From a checkpoint of a small transformer trained on Wikipedia.
Architecture: rotary positions, biases, attention and MLP in parallel.
MLP neurons of a small language model. Each row is named by its layer, matrix (up: input weights) and neuron, and shows model dimensions 256-447. Each number is 500 + 40 x the weight over its row's rms, rounded and kept within 0 to 999. Numbers have three digits each.
Before each neuron's rows, "fires on" lists the tokens most often at its 100 highest values on Wikipedia text that the model never trained on.

fires on: ",", " and", "-", " with", "y", " to"
L8.up275:459558457479450508521499534532501498496461523485446570554478502520504520427504481505594510509518506461444535487545498497557424488542514448488496509457495465416553468532452516559565450550508537420496524557486567472451504559457500542548564470490455536484539529574518479454448494521515495497504487446549542521503521513502476493474471428455499461446531482424555477459498496477506512475495482425495488547471526495537535524521551495450557542566501530486521517521532414454477496529556425468443541549444473521511473529463539511491451502474505438519570414568410508514534495454382480528

fires on: " for", " cor", "-", " un"
L8.up2159:535419489452498500516510569478507518489537500521481496522530413549465536436507399534509489531507545489493492532503497421441437528438613532553431539529462476454474494475486466487385458480484494459543506456498475416520550492457503515537491514495467533469461511421498542456483480515520404478560440554467482546552470454419521544523495403464471463456510493513485522444590504481465492475501534477490469602473501493488478543527497485507543581492502496543510528469559531483550461556449526464451477522489465505447616498498573598570500516469501501571533429496493454387463505522505521505

fires on: " in", " the", " of", " County"
L8.up1891:472527509594480524455466486454422511457516471478478596473420466584502557475458443473575490476501527522469498521534443454538543513524512482487461479495503567460466460531497485519463567544569634449527559574518523450454484499486450447568495557502445480481447593543499489534474501536491487568530477544518490510492534506418430490473459499516502493504496499489434504485499521498465445445484512473553573526515481491512493550515455531448539552482542548500448563551467481462532468447493447517469489567470507568465516497454535462492526440459546393486478541512452560521523486463476514507

fires on: ",", ".", " |", "'", "’", "\n"
L8.up223:484436435488507491422479497587491494428475453510519524451515484466465523445511551500568478649485566493442519503515493424565607535442492451477499490456535534510508465534464472472425549477468552529496496502527437397483477495492587442531514509472464564505410537517491493457495497529486471476552495486409437462480402472510514547537443466438485495453517549523434538526426483461532399483569507494559459520467505448497456583444454546519475537462484491500520514549544445529495501565542421518481547509450519526554554493538462538473506473515513432515491486518521511550505543571441561577

fires on: " |", " in", " (", " to", "  ", ","
L8.up1491:523512454480507435535494554529545535488495487481573477470486478517485554498465581508536512580453497418459504472504580527480493526515530454490491506449508493550418528496477497437417491540533533461462446463550481404517475548446599414517520555398492520568427514459474526524464583499512548499411453512449484496461403516470430504518460455491495421527523443566443531475495525465529504594542473547525523542538552555514516464575499501476459539504549465531507511575552433492445474551518549513475471582514450468478524504517490533505587524507486475470508442496555454478511531463546574495

fires on: " and", ",", " the", " or"
L8.up1185:516507440554539504564465507518454506436520446501501541504494535502527646508540518447474508527449520455503476478499526486507605512544538481478444543444541489490549504483469485492487608465508503459434474470464516449477458472482563511546508453499486500543571515510462513479506533462482540549470381587573491559540480532420474422535396378521523485515460512479526471431482479496457502537560509475533484515630483510498474464492438467454452500506469564522487543585542439480449520529498483539503438502497482382459471565461511423517478488487498527489474398490533487507545460560463560520

fires on: " from", " and", " his", " sent"
L8.up2941:533544525502536480494481532453502484498492465514493569461473523532464508473519485563515450477566483518508487563543514478471424512439552450500433432429530459461482534502578527482517513525451519461562519504473538543515539484485564590510471493444482528505525543437509487512490508497459510474558456431496509560489515466544453475532539479519542451466482526490435527456499551493514467572542482493496456575419548552576528531467499471525500511523491515435517506527553484574433508581537425516467523504404517562503512528561559446560482478464544459537536504463508525493528515437438486501

fires on: " |", " (", "2", "6", "4", " Species"
L8.up3843:533550507572503512499528457486502518515550522559448479497483401508504485402482575472541527513548496474495549515551433536536479444495529468538515507598589535485621489524490517470439508547423506486517565499560484494507521542487496483537503505502486488512570516526467482592473460424476462526545435434500419506373576482531531421466499530474501529400508481448545505505497531497495501477514456467550474522484541500461518463468525396442523497494487458444466442436616450536480435554500499519496504482486489526483584503516514502500586446505510544489483544412508526487550530536512467454

fires on: " |", "|", "  ", " was", " only", ":"
L8.up2288:519482545550543427531517499502557500500530490577486485531447485574482502452460479430502440518544453515542475523494463465495548477458570500495497509482528444484561560466463547595541501503523547486480541472528492508381534514459564521553501536493498491554536487511495503483524490557499424433482485534449482423493432495505456501532480510421530479543542366472511498488530467450485413507563485472541506526491505493564522470510588544487516523481490513454561498533529477507486472505439496495414535538471423553450535519537482415524458465512568471487504514518521450488515516527512483505

fires on: " the", " was", " his", " |", " fight"
L8.up483:464566440471622487422568542523415548572490496549410527433529487491480497441492569488555493469473451542528475529494506447552503449488533498492497550510469481477484458472507535461526562462476480471522455493574501503502506489489521528559563530476501513507440471501500460499485540505484482504530437485472431556472467426562503470563510510517531474450495414488520463546546538466548511582529490588495525545442475477517464458502495489579459502525488477520511474559515445532449513529498491535517516569432446464476499408495495572564465427544463545473593468498553529417542490486508437561

fires on: " to", " be", " as", " (", "nt", "ingu"
L8.up2897:506498470402499532495500511425472435466468519524457565526527447486514477492448442535572406458508549465539533457526480494458511540380542552509446501489475545502488457488509449533507477535488489471492506488510490418498633559506514503470510515515533516529441587530471488465497458491429485513475463558489493450517437488493482535556468454478479469462444502419547453543491473522448496505456468511544429546507492456512509472461509498566522546515504464564472505525535503481527464556545436502504467527434454510490590474548627468522467421461493457518545458504527519522484479470470484516

fires on: " in", " to", " at", " the", " less", " from"
L8.up2207:462497449430473563510509537494479499457482487471453571503470489495520550360461496514543547476482560471511519467515457513475533562529532469465460497533535512445537482517514498482433496529510478480457556465517492438557467534490463461506481526497503500478486541552489419472473524542533549488416492492446502549452547497393455437506433467528531459449481511452548445513465507467521472477516543504488523531517506462508477557526446525516451536516529479571454526495513444448530560553493421489482540498411528503491485384449526451510520506469513459520527473465524593501527571494483600476

fires on: ",", "=", " and", " as", " |"
L8.up2530:494583495485513484497469561518473522478551486481503563453475542501507540446568444530471479542509485464497521506505514492523559475537477485508503466486590578486511362522553511514465617545564506479463651501510429526486494571448526538489511523482532499541392555476422485406496533516462475519481507541569586626469430475533467583510497526451527522505496482513520461479531467487477478517478408503574478515450573502484531489466502534531535495489542501480514546497502462483509558528511498483494422509436458524412484546558476437502460485498541439492517479500503586493480496447481497485

fires on: " to", " and", " first", " second", " opening"
L8.up398:533524479480518582489431504492461419471514455494506486403542521475568449450457480490509447507465473471489496491539546513474527438511522505511402539465511485577584553487546531491466494487475520521451532508469480413482574527493495556509519495584459553535588521531427457498476514461486561450399502559466463477518552503500564497518487481517480484472477496545485450519496527469448522493468570546514521521529469434484531510486508516478522504504440534468429576484416519497565511467512589490516521543517448475557498477477531567517462451522509499447532436571514485441440533466477552508

fires on: " to", " the", " |", " (", " had", " not"
L8.up2019:420527438491497525471562597523483519510484471486518464513442459501464499529500485501551490487489536465511496488549545509570420493491593482519415465542552503630464502615528491475463515522423553506528528443535578447452509511487565574497515458551482477483440552426542487488559537557544494504438497517470506564486480516484549466570463525503470507440474485514539477532485594571519501557487499472483523501486553546477547443517509476470546549568527557534464497515543470496541463442501498474489531543421421524506510479547525483502437497525460534433524503386535505459452418513505548497

fires on: "-", "\n", " were", " was", " ret", " |"
L8.up3032:500457515436472536441468501453486498436520493471493619486439446560486518438542517525538519484497431577490508502501542453585493542469469495536478562468507445476505451508546482538471561457486479461501472484495563445478447544465542495535484520570490463485491527557424509571529488500503499580498473475484461547487488501543514524520469453603590533469474465433446481461516505512482519492464540546515465512470510498554484464464456480460544521493482482487527470560468481525475576522510552434516513603472513512456548509464483441543531516485507483474543504470489495479458468510489541474

fires on: ".", "-", "–", "="
L8.up1696:478477475474497460474520511509500490494451512465504576491520471477448519536505490506539527511518505479507490442497461423533512444456513498518512465507483471507527470533422498470495519533452585476530525554551534539430507462482509533570493484544479523522465539519470494472495555507592449490460498480487522470422485448523485437568514474485468495569564513434441513451586552427487486480503444537540546498476507484606538505497518584470444480521518491506522466446484471470541459537437485473531661491454479472473471482475495542540547490539541472463516515437498519450555566461466477541

fires on: ".", "\n\n", "-", " the"
L8.up374:506528478472531497443466475489509400516456485505456537486543511553584496497505509477468469445472528561498444430538401475586513489456529528512453480458497502476574524577449457487527520559443495474547517441504546496458498481491466515540533519481438478488511498549463461562570514424522516509445487464500495535462410471572433529471431502521467515468480471431552491498461540440450479529473510460605443492500467506529568478548560479479451448561440533520475518536548374455468554522548534488442484475474536532467479503473493513504526551487453538462514456501457509510558561535460536488

fires on: " -", " –", "yl", " sp", " sal"
L8.up1594:479504476435473478479548515516480522462494460522442578525461536552506491445559518474547529533502457561495481494477502499521456500510438394516541484465440555450483546499522483498519453573517524523537558528469483461427491551473546486471495543566493448497504475577559455551428581494503471492434522518548564527533471525507447469462478481534572442479511480469445488461521549459452487535495563478601499524477576481479496504547478450494531498516516545548551537498599454388421452530487457526552429586486506492456450482502466518577458490465510439579488479498573443460479464496370532496

fires on: " |", " and", "1", "2", "6", "4"
L8.up1177:536555542547562511478580493438561549518467477485493519568442475483512511474473510451501575452495532505492459403495518424508503449470494416464566528503579497470499509522511526481516519506476523486568596544501517448466503509479516503502451475472503488573482452506542528557566491539451484519544478514525507520478550428526498464538553522465476511490534415491509461503567505495477466546575499534520550570526529464550514497550463433500453518509489518523503546502541517494468500515434547498529559460441492485532502479554534559506430510463456422554515495456557500457467482430496499499

fires on: " and", ",", " a"
L8.up102:543553470555549475509512459478481485539515540499459583457529465444459493527524478440487464520480470512407466487532483490516537451457513560469531507465541502547567432558468473460540591480519536458554502515548478506439535568512489510611452538531447536593517496534493507533508483531500497517490509483415450528459547387544435544580518450492484489530547404482566508465554505475433473512517471496557490530465562469552484495520480474533449550492564517475509479432472444536531443497491489497521476502444527492457503464501503426499527494486456481494574487500509461563483496504467466463

fires on: ",", "-", ".", ":", " of", "\n\n"
L8.up3875:466547559574550477509481497502455515436551448583456538476480451539453472499482507479543527568563472441483458465504505508561495527453495429451507514484486490467484498588440519501533536518496489505473557511562544455486531477415458490508593491523490487525504489460540567525470378490471545525503525501511526479494430492437483557514484436531507499512510440463521517443453520505509483545590476505493622519479497458471465457503470484458475523467560486515531533510508463488513535454474499516512545500516445429519505426514484512556485494502502476506489433497488493433449476550466523528

fires on: " |", " of", " San", "ingu", ":", "|"
L8.up3195:501483460496565510440510471559440468539509490561488514508478463565526516520455475465535444535483556483511506536531448472536470522462438527464477511494499483511552386573492459505542523575493506506535466449549522364521460476440528574521493546531488524482520547529481502461556526534500456472547439478481552489405410509474516520534543470528480512403566446550549496517468465439454461559442430507561481544513457478467493478517506455504526516524525543523506535466524487496497499561439476515405483556479448512524529505589471483563423494510483512543547446506502562470443468518509520533

fires on: " the", "=", ":", " |"
L8.up1400:529483518577537452490561503461537486509448535484506575521481436429517528539453509508545525473462564516505390469470525392543458484502487512459499462544549513532485473557510451505466442489429528495545591551547601474481488506504549528483521494537499515527450490491523461502584557509417531510508441506522529480470517504514470547527487540491514527420486458484554468477487512569497421535549534491554502510469460536483481454520478532548493527446482557537494528491546498531530480435520441537478444437403496532473471507555416484523564491466517505493464493439485551454497431543446474569

fires on: " and", "19", ",", " location", " |"
L8.up2872:569573467496473480524507547553456584468523528452437557500528550491456529392510516449542487614492468529431512440551506496515496491482501501554482440486548468587548424466547485402428594472432525518481487467491441474493460451455537525464483518514537476601442449522473512523529488460478439488498462537473502451487530419490489564555477487476554505545484449563482538551528506464506476517585450488510489543509570508490496523482472549480504555550547458515488547450501517493438528541443518519536497562476527471436571560571488495509490482468552490503493527506500571439490540458509576531

fires on: " of", "-", " rec", " Rec", " unc", " un"
L8.up2562:519445523461472501528536571529508518552575431474548538493438516589533501482556528504530493616506472489484457543476493531503527523497510476497508518525469519534532460523505481535426544500492480475405397458493557470473474580461535502550531554547456524514493518495485502486571482475518393465492481478514533452511485563456521543540516474502516457492506450512466538497491510476504515480568593459548502534519557492547533460503494542464497486588539563546461554445554490489484523532521472461511487475504560440413517498469456529498543514502505456400512443500475470463438480473459554478

fires on: ",", " an", "-"
L8.up2164:574483459425532526499537475470467519463445442516520571484451550581498543518489547525519459526486489477460412486582461498510521525478606497476468557497519544518474484489512528491483487528423509522521549542495547486515549569460432486457546507529494516505511507513470474498492526544550528470496431561502427468513505466484392495562517507570460551434625496473525385516523527441420457479530543537458425520455514459530550467513521426527447516558488499495522460542522505469505511492525513484486501590488502459513494471486526551566506515471392503547476495508533501450417455508480475496

fires on: "|", "\n", " of", "R", "L", " League"
L8.up3308:507515483554473458484462480504479536492480527424486471512473502476539502474524460468498519529544480456489507504475465520454489562441476480389470521544516503530562545543475481421420496561503478495460535489568460515576530524452480523487487512472543507499474549465525508460502523567499469529516518498454441484500533567468489509497536471529513477468472489514454560491499550558491495461475494503521476494593501498449516538520525520584498522411490511507463518445597487507529574553497548536491496426497476423531502499517557595563540485446510444506526500553466493469476535467460562479

fires on: "ing", "ed", " and", "ng"
L8.up1689:526520471453507518560397480549491417526466537487514582476489515450567494525441573512542523544523544542456518479499474505483489452495492481487435477466482524539499472493532496451441518451506530535441565442520497490428513492488437573507484505469561518502541479553468492513442504576499521488540537493473479489488543512436411510518491451456462442465506525461480543461497576470490481505484502410485544512495546468470490550464552523535530479499516564510485501565552513535548523484486446545398474486465481473526560505558512434578487470544535448486587427530391439456539527527522459511

fires on: ",", " and", ":", " |", "SA"
L8.up2417:572530476499437411471484500509487549507472537512512483501488467499544521534486487513520507493461567472447571529525511545453572494505450512505534509437443433461473415515475484494558479418499550378455452488501486491488548564495538538601542508526499513520482513512488503540569448458517469537496512498485533524434434473490554494428537462505520498496553505545501446562411572416554503530482490473500470535521506445480467509537449465498486511577563471445533521511451428445496496456530482468528484483514454486455586466513497492481492410500459527546471449454448516439471536501474474504

fires on: "-", "–", " a", "19", " |"
L8.up3500:490536498530483504515399478581550487466533505528441595531525443505494461405494457467559578540507520448473513518523525503543505358518502509443503494517461477526503452464490561562508502537469504561427522564530518440544502488493552521528494497535533497502507458492463476493484493486519515515497468488453441563467450564510436454468535467476515511445527509445494503529526483466458502462540515479519553518476567490460491500497491522434422429533505510497517504499605560513550556525498515408496485476464463435466536430516448544526480497508512420471535541464505538445504513430494531546

fires on: " un", " more", " most", " and", " remained", "y"
L8.up4089:466467486428538490523497575519496614570545460516478657536432569558459631494525467536540512452482501425453439427566533453554466485438525566520458486527490457474466461518508487480437520528453499508444487506521463461504462475504466541464516512521514523572497542485529404470443487525474463488442449562469526528518425504453534463487518481459519482508505569454514411510504498456516459563498536458521533577531485443560545520518508494466511501498391551503425545547585495453471520518458429470441540539519441439480521405479472503566514493535535452518562465500452539485540482479512591455

fires on: " his", "s", " her", " from", " |"
L8.up1757:503461540516573421489531453509479542533529484452507589478574531470414525548502547500584593512540438484514544460601493474528500494455523450495490438531473482480569493599435556519541513531433548538468533454512557522452521542525432448503545513494495573486401436435430450530548529559472474490479484428486498510526452482476490450559522502483522480452489531470493505578512593443513487533488598490552533527430415479472478488480530494550536508452508505462466534482588553437445441488570507488532543473455490468499490491503546487580514526478512464520532539509445490469475457469498512566

fires on: ",", " and", "s", " the", " rel", "N"
L8.up2946:509513488518539517505547479461542533512455473477477480422515562570447573440493593495488434541612449527466500439486479505567526500500511528500497515487528480468506503469460473528483514494480454521544517511516429510422511560467453473504506557548505500571543602474528520490442485552484449477537483489466480471512452493482470477513521465521504491522516460531513535493516569379455468454541455503519434515508505454425530487481590458559439478502535492502505530566572469474516568476557520503416528468480461494562404499528450479559518485557495458560482470499449521549572509515472450536

fires on: " was", " were", " while", ",", " been"
L8.up1614:515478537552588452505532487511550496503424450590494510507466543490476478426521466530525456519532514532554494511489456475555467541511474467473503541464540520495464466552546477420483532462526475431485520561488503543465500590441539493534502547488412532530474516482521477541473540450503499439506439537555533533496487477528465491503447529543577479488501401452534403452527511451457468488466509520507441532493475482582506547532484520431527532549532494533514504475548488562526521508555487449482517527508459472419573462399558473520465533511481522491554416530487436524524499499437506544

fires on: " the", " and", ",", "|", " his", " –"
L8.up597:483494490511547467561487485451530483477438520561577587450450505480446507490549562492524537516535528449495532478522507499556543486509531434479489462494564513459469456565495483510491491542497533478507474482481546459512512585466516501529487516492445542493518561440480479487569492497526540420528504480488440537509516474572466530498459493460527511459512529486480477431451497433555450568534539449462502517411515435512451559556454501513485525529438562503528505620556465531453438434506425452425591525434507453461530513491481418501538506503587485496518516458427439441449495562549481518

fires on: " |", "|", ";"
L8.up1238:481574545503488448501496493509470474517527556459509575577487465416501529466491415460504486517472537450475496420444511539539515430589509492462533562519520597532557523503466459486540504593513566452547519504564467478458547545489566560547487513481448486552469485525457435440505455472474550551487525523507575447482526504475500535566529486470580487491524470516523502513509474476511491506487521449520488501465551527432533515525490578481519529461617545497494544507526497438563465503508487549534447458491461554462509531511437558549501476502554480499480522505518567405490496502473562479

fires on: "–", " and", "-", "\n", "=", "19"
L8.up1700:469499496425557496489463531489486540482465496452453617491471508546476495438465564501524569480419529511453552536527518472517570567455518496503500468476506477475553465537530464486468483445553533484482458569499542406479519537472510508537522495530506500492478505462407510521471477515473508502542538529503542523443464443559484455570525470570537461515538521437449495487578524493523497510505452499525485531513465485528509458527545565443456515546520546524466475509504459433487567512545533514564544478495490437469571479515463434514530535475480473487565515555458518473503466527533511528

fires on: "ing", " to", "ed", "d", " out"
L8.up2618:535519441436548485552467504583474448481530460555514552513504502472476543499447516526525570451492503450437475596501543395483488463507530510485466502519476525519576529489519508477484427473508520585443530477530407481518542546485512491430500504517527494560527468436547419608443478556484486511435521403510509470553441520475492469474555440474464489527459505509504510576535483474461556526530559432500458576511450480528571531500523423500518483434479548503487578499513536529522528461433538455468537465442484427538486508481465492478532468503462455472490508438488566541399520486480521524

fires on: "-", " the", ")"
L8.up2237:522497509430566530492585508478486406498502497466557501465504494469511577475531552555480448518448495557505431480574526464489529497446490568508468491489505467531552578478449451576407492505550484500517487475498459476456593505514514478559564472464513497563463464500409519504504507475496466465524441509501529494477571489495570529477548478478505499496514494552578431532499572473510456476503562532517459507517480474475478494506535409495529490474485481540444600489600479426476495558496536549418470492491502539556482529459574446499477461529504526449522524504511513501548553447494468459

fires on: " and", ",", " e", " the"
L8.up365:455579490457579537494478489528559562501476484446500544382526555530451523375517538488503521467494525503465533501593464440618505498473427429495467514503565557481551522492506496505472476494448507496504555479464473444522572493458481500491536531460484548501466531524483482518476532435440521470525489543477582490503470449563524602481507537536535481526572498465498550542468493435514541536511503503487511538548502504484546535520472557524492499502494507523558501477568507398558496551540526538459508532510538512481503477461478572481489494573504448538546416465470541511547514462513542486

fires on: " most", " of", " more", " the", " |", " very"
L8.up180:521555454493475472534550541493477516563489562577476494469483467515454528514511510476499575500455410464462527474497536530444516464527506486466516546510512548480531471579503540502509462499527505429455476594463525564483500498504549501576470510481486576516461514465516467494374518532503465502532498475511432485502500481486437501492493459447563435510504442505519508484510439439580431494508526452476487528409486509585507610484520492531523501537492503496475505488584496531525492528489504435483539478442479408515527514524512453561547485507487469493602484414515473424545510565476591526

fires on: " to", ":", " have", " the", " use"
L8.up3480:450470473513500512422542500533474523406467469482448530491450476424552501487471459436528594517561502547530489507478496492534515579438503490519522487524614560503425400463528461506504474491515518442517589506539521513485521568476570545463514548477468554541515497474509463474426525548459576556562448514491567530427508467467511482550505458530487472471470517463493518545478472460549528497472557513489554482480541471566477468532492507498488491406528537555515516517513439530499532561501475481408534462467495488408524436527458469486499520520456492480480458449512555534537502561417506494

fires on: ",", " and", " to", "s"
L8.up294:558500492477533516489508450454515421607502519570487465520546491504556469493505477524465520495463523578503500496484504468481543553497493475446497482503513513453505525525517423474488599535427490525509478558484448524439435485472485455486562562486469569510402514532536463517525613490483549539450421480520489444468454459576508484515506561529497487471547363442462482431520475454470520486494470476664516546425510458535534517549546459519564481458435473530541538501480445525434470546489478469490518546489481462489473494547468471519515470491520454459508454529513439455536524474404504480

fires on: " to", ",", " 1"
L8.up1459:564482423534631518520429429539472497400484483595470492510577512552477521509526498521552547444493492520497487475470436484414573474532576467507523527492484525511516444512530517456466507485473552464431482410539491479500535477498531494474527563533533489452505531452494429573470451550514442435541422482517488512482461482481511470578469477468558543472525499475496425530495437494443520554593524401559486507428471513483493581503501476441482525504454520397553525495515435486502504513501475422475467477490408523468506523569503489499454473448527517508529470434445553497484519435471487506

fires on: " in", "-", " a", " and"
L8.up3983:517513520497497489429505545498491424466562523447522567572465499544451495445524506521492469517492489546411507468568514497462468524505496548466564499479480481485509422479485466485518508537451562482490540400507489521517491604510521535528529573424503582463546482491495472459473567507517460537422497427510462478473506404570511591516478484447608477451539531504557521554446489558480471481501553552512464515487460479516490550562546453440484471533487520547522546470483511474532505511489533536489502504462569501487465555490513493482496534548508408401507451424444571537455557465475480424

fires on: " a", " co", " it", " the", " works"
L8.up1768:534457434506502480548480534565515504486494481449428550521484407478458479492401471490574557467449574494501525513586540577478505519502511522503454553492518538482437459559473508484453402506498534339482548523500555440540487557487476509539554508536532544516456509508552420442520527437460460503538483463434523486518463532499468441485494505445576501384557498525503468517555496433570471521529508513559527511526421516499511562480426458493509572561543563548509485500529467442531486500467535509463570481521502465521466425463500461503537472480524500445535448422519452454468541535482501534

fires on: ")", "\n ", " a", " \"", " ("
L8.up222:582500509525552478479476567463505508483479522470452524493511480486528512534498489591597514548530462521482473524514503487504532417424578497544481535467514496547500541495491459473489514555467542532501501514485478476467560485489500515479491579484506498486494518553456466556473548512413388593538465453535497524484489471501450586499526551483489517518463481487503472468490492480469489455499527490532472520470584463568580551512444488404494585462495547479519519475540522497482516548513410485501482483495492438555487468517498532500498475505462459470501542516499507518438366447562481494

fires on: " that", ",", "d"
L8.up3397:586460486525519517487475498524556475469510510541513489498466445551534469457507493525548533458485491570538456467474490407520508466509615494497515413478502554462536545524488531492541507543424522495495521454561567508488609484481479469475525464489450520542547509539524513455513457532486483436486495514479450528441519456493479501525441526501521538480522494413561485494572493477475432561536538435498500503457521516567527506518521515442507487505503569506504546542467474460505499465421464496435518497450445457466498529487508472521536486517485496463487472406522491416455505535483435529

fires on: "\n", "|", "\n\n", " her", " his", "-"
L8.up2932:515462533506460437503431561513494503475498472467474513510502465543576505526501494490539573570479526499569553529526482431467522482369476483441488497542518532415483474546462476445464473506509501509462485555497415491488549591478465437520518503470518540500533533502490502507528557450510516501469494460471468418546489487524502489538487496557553504444506524579467503555476526496487512495535473488555516515529468451517463550474510554543512547510492457516477514494557521494425438574511486498598491505493531505484487480502520539517553468510472452533452504531492454469478527512486535580

fires on: ";", ",", " the", ":"
L8.up2394:480515492534535503518491493555431446537507526536407531496523476503603479547421461460595476489488555511520533473498482518486511457519461532475439519458477483466515429535573480500599453531470519527525484488512542489453510559495550472485525434506527513507518509561434466519495484507523505512475513448476493480443446489497501475446542485476510506413585450508482530406473484594522449561555497519544514487438477529497488448547570500488438487518467487474470497476556528398466512494552474459502542475452520519518479526510559482543462472479473508430506491490485551467485529495453523493

fires on: ",", " However", " addition", " There"
L8.up1143:521570439498542492526454503542459457471518492522544479476470414457457528528475539507557499468406518555517560486496462481466418529549569512477414574554530546502490477539473523476499529487448467446546487526511511539486495503493490530531515534504461534530473548459528535486469522477510480461547509553447481441527532553476487481481439482449496573431536486457490427435549468532427547524562490473479456497456452557480558508528515472435472529490467503452502491573486445457469450538479432482472463578506475482483477527457503512536486514460437496491492422442507541486445545521478490513

fires on: ".", " =", " ±", "-", " 1"
L8.up3599:502513438483541466472521463527532520499526469549425502499406477517528458508467516497574497460526487498467486564533465443505503481428511479476502521490545470444476522516423445507472461519500486553554522495582510446395480548453498528523470556511500536471455461504501490492534543444516457470449473480492431480470503493545507548488519465457488426430459484551533504525472483494505530499568528450503497545499479477543506448599522468424541463466519556548527491479502523504536462505494486530456468487433504436462454479542472463527494558533504487560592504457528533495518550453475578507

fires on: " (", ",", ".", " \""
L8.up2414:567453450508476437529505487477586552542503470461504513521487502516492494447525515491511557508482537516426501481487541497506530498524561447435497467521523529518587476479488541454495485480473517500469466527484545458539545494471502474543606575474524489547485513482568508526486496462462448468482474495591439478537527391512482544524507548502538458561599514446524492545469535426545412538522476562477519511485573467513489522495481481441501499520507517482504453441576436495458538536459560483503520507457462502505467472464483541514548470532480453497429501464497474494479447472469541526

fires on: " in", " of", " to", " on", "-", ","
L8.up1421:493538514522515470515493507481511470502566469500464501551427525540489574520530517458476453506454478505440555515497480459534572494450518459519449514481607485542479465480414535516482523507465553540533504508559398406388497547458482457530503511470476514503471541578476451591499498540500509492563495578447542544521511554478445509475468502560614447484543518528454530485523444541542493464522505592518551584529524501538555476579461459525414519557510460479495496517519548478546452466454469489484494534481493494453495452448566491514479508497488380475513521455479493513440447521520499467

fires on: " was", "M", " were", " be"
L8.up2567:564465521539461500465520498531502526515446530586492497440385483527514532492473541495480512576521525488494469534546553480510465458488533441434514479545467490440469514508589535501450493411545514523438508464544501546464503531449545550553507499468446545525505517464506475456498529509508572515464471538409433430494424445482464511545530516553544539457515364448500523429514481490476446535492508496502508511492528453516519462499463575563510513506597553526506461522519457466470465477506519554440582483516491511477484547495553488483560490446480488447524512432502488462470505578481520574

fires on: " and", "\n", "Ch", " |"
L8.up783:534516465493481439465455554503487480570470500506517520483472511519429497489461493497534476612433538477478593472499514527459526476514536476390571502517485531506496431469475476465504496482498448503464515476507564525478491526431568497498503503447466532523426536481409518417484525460534521502437524533513523465451403436470482547554517504460547400541499398529511468415519498517467487555512437526560435506424503482563515538544463520503489494514516533564467570520538494533491514471501415550517470567509509454485521508485516491503584485487493511549594511528463532471479512432478505510

fires on: " \"", " United", " and", " to", "18"
L8.up2570:446442500392531468436426469503502486463550539508497534474454513533434490453541602429526486528500489516483502451510518490618578550473510479454443470422545497476525494474536509541506464450463550496431497436554501483499589506509464494509566560468468525507477491505395529473466463472518463487467437537499557548427457522482466494570519461503547499471483469493477555470509528422497513503530575486563507516509509439532504556522489493505479535525509498467468451473536514506496552567434491442447518471485478504509546538473474484537505481478527495474583524540481521423519518521509596477

fires on: ",", "\n"
L8.up729:469498514544475515482504507439478536519515478433538554555447510545452555530444508503539495576485553528439460451528501517430531490443506499492442504507487460532472496498527497532488560478492540417475468500498511422419538498453434584539536525499429524479528601476524481541474469532498464473585472443484523548589559404487480484529416500510549433506557494489526460418509554436486528477553493440546496561506404527502545540528497537490470536497493559461483568486514478489460554578489498489461488557496488459534561419450479471508488535498512448516462454517446556504516439537520470557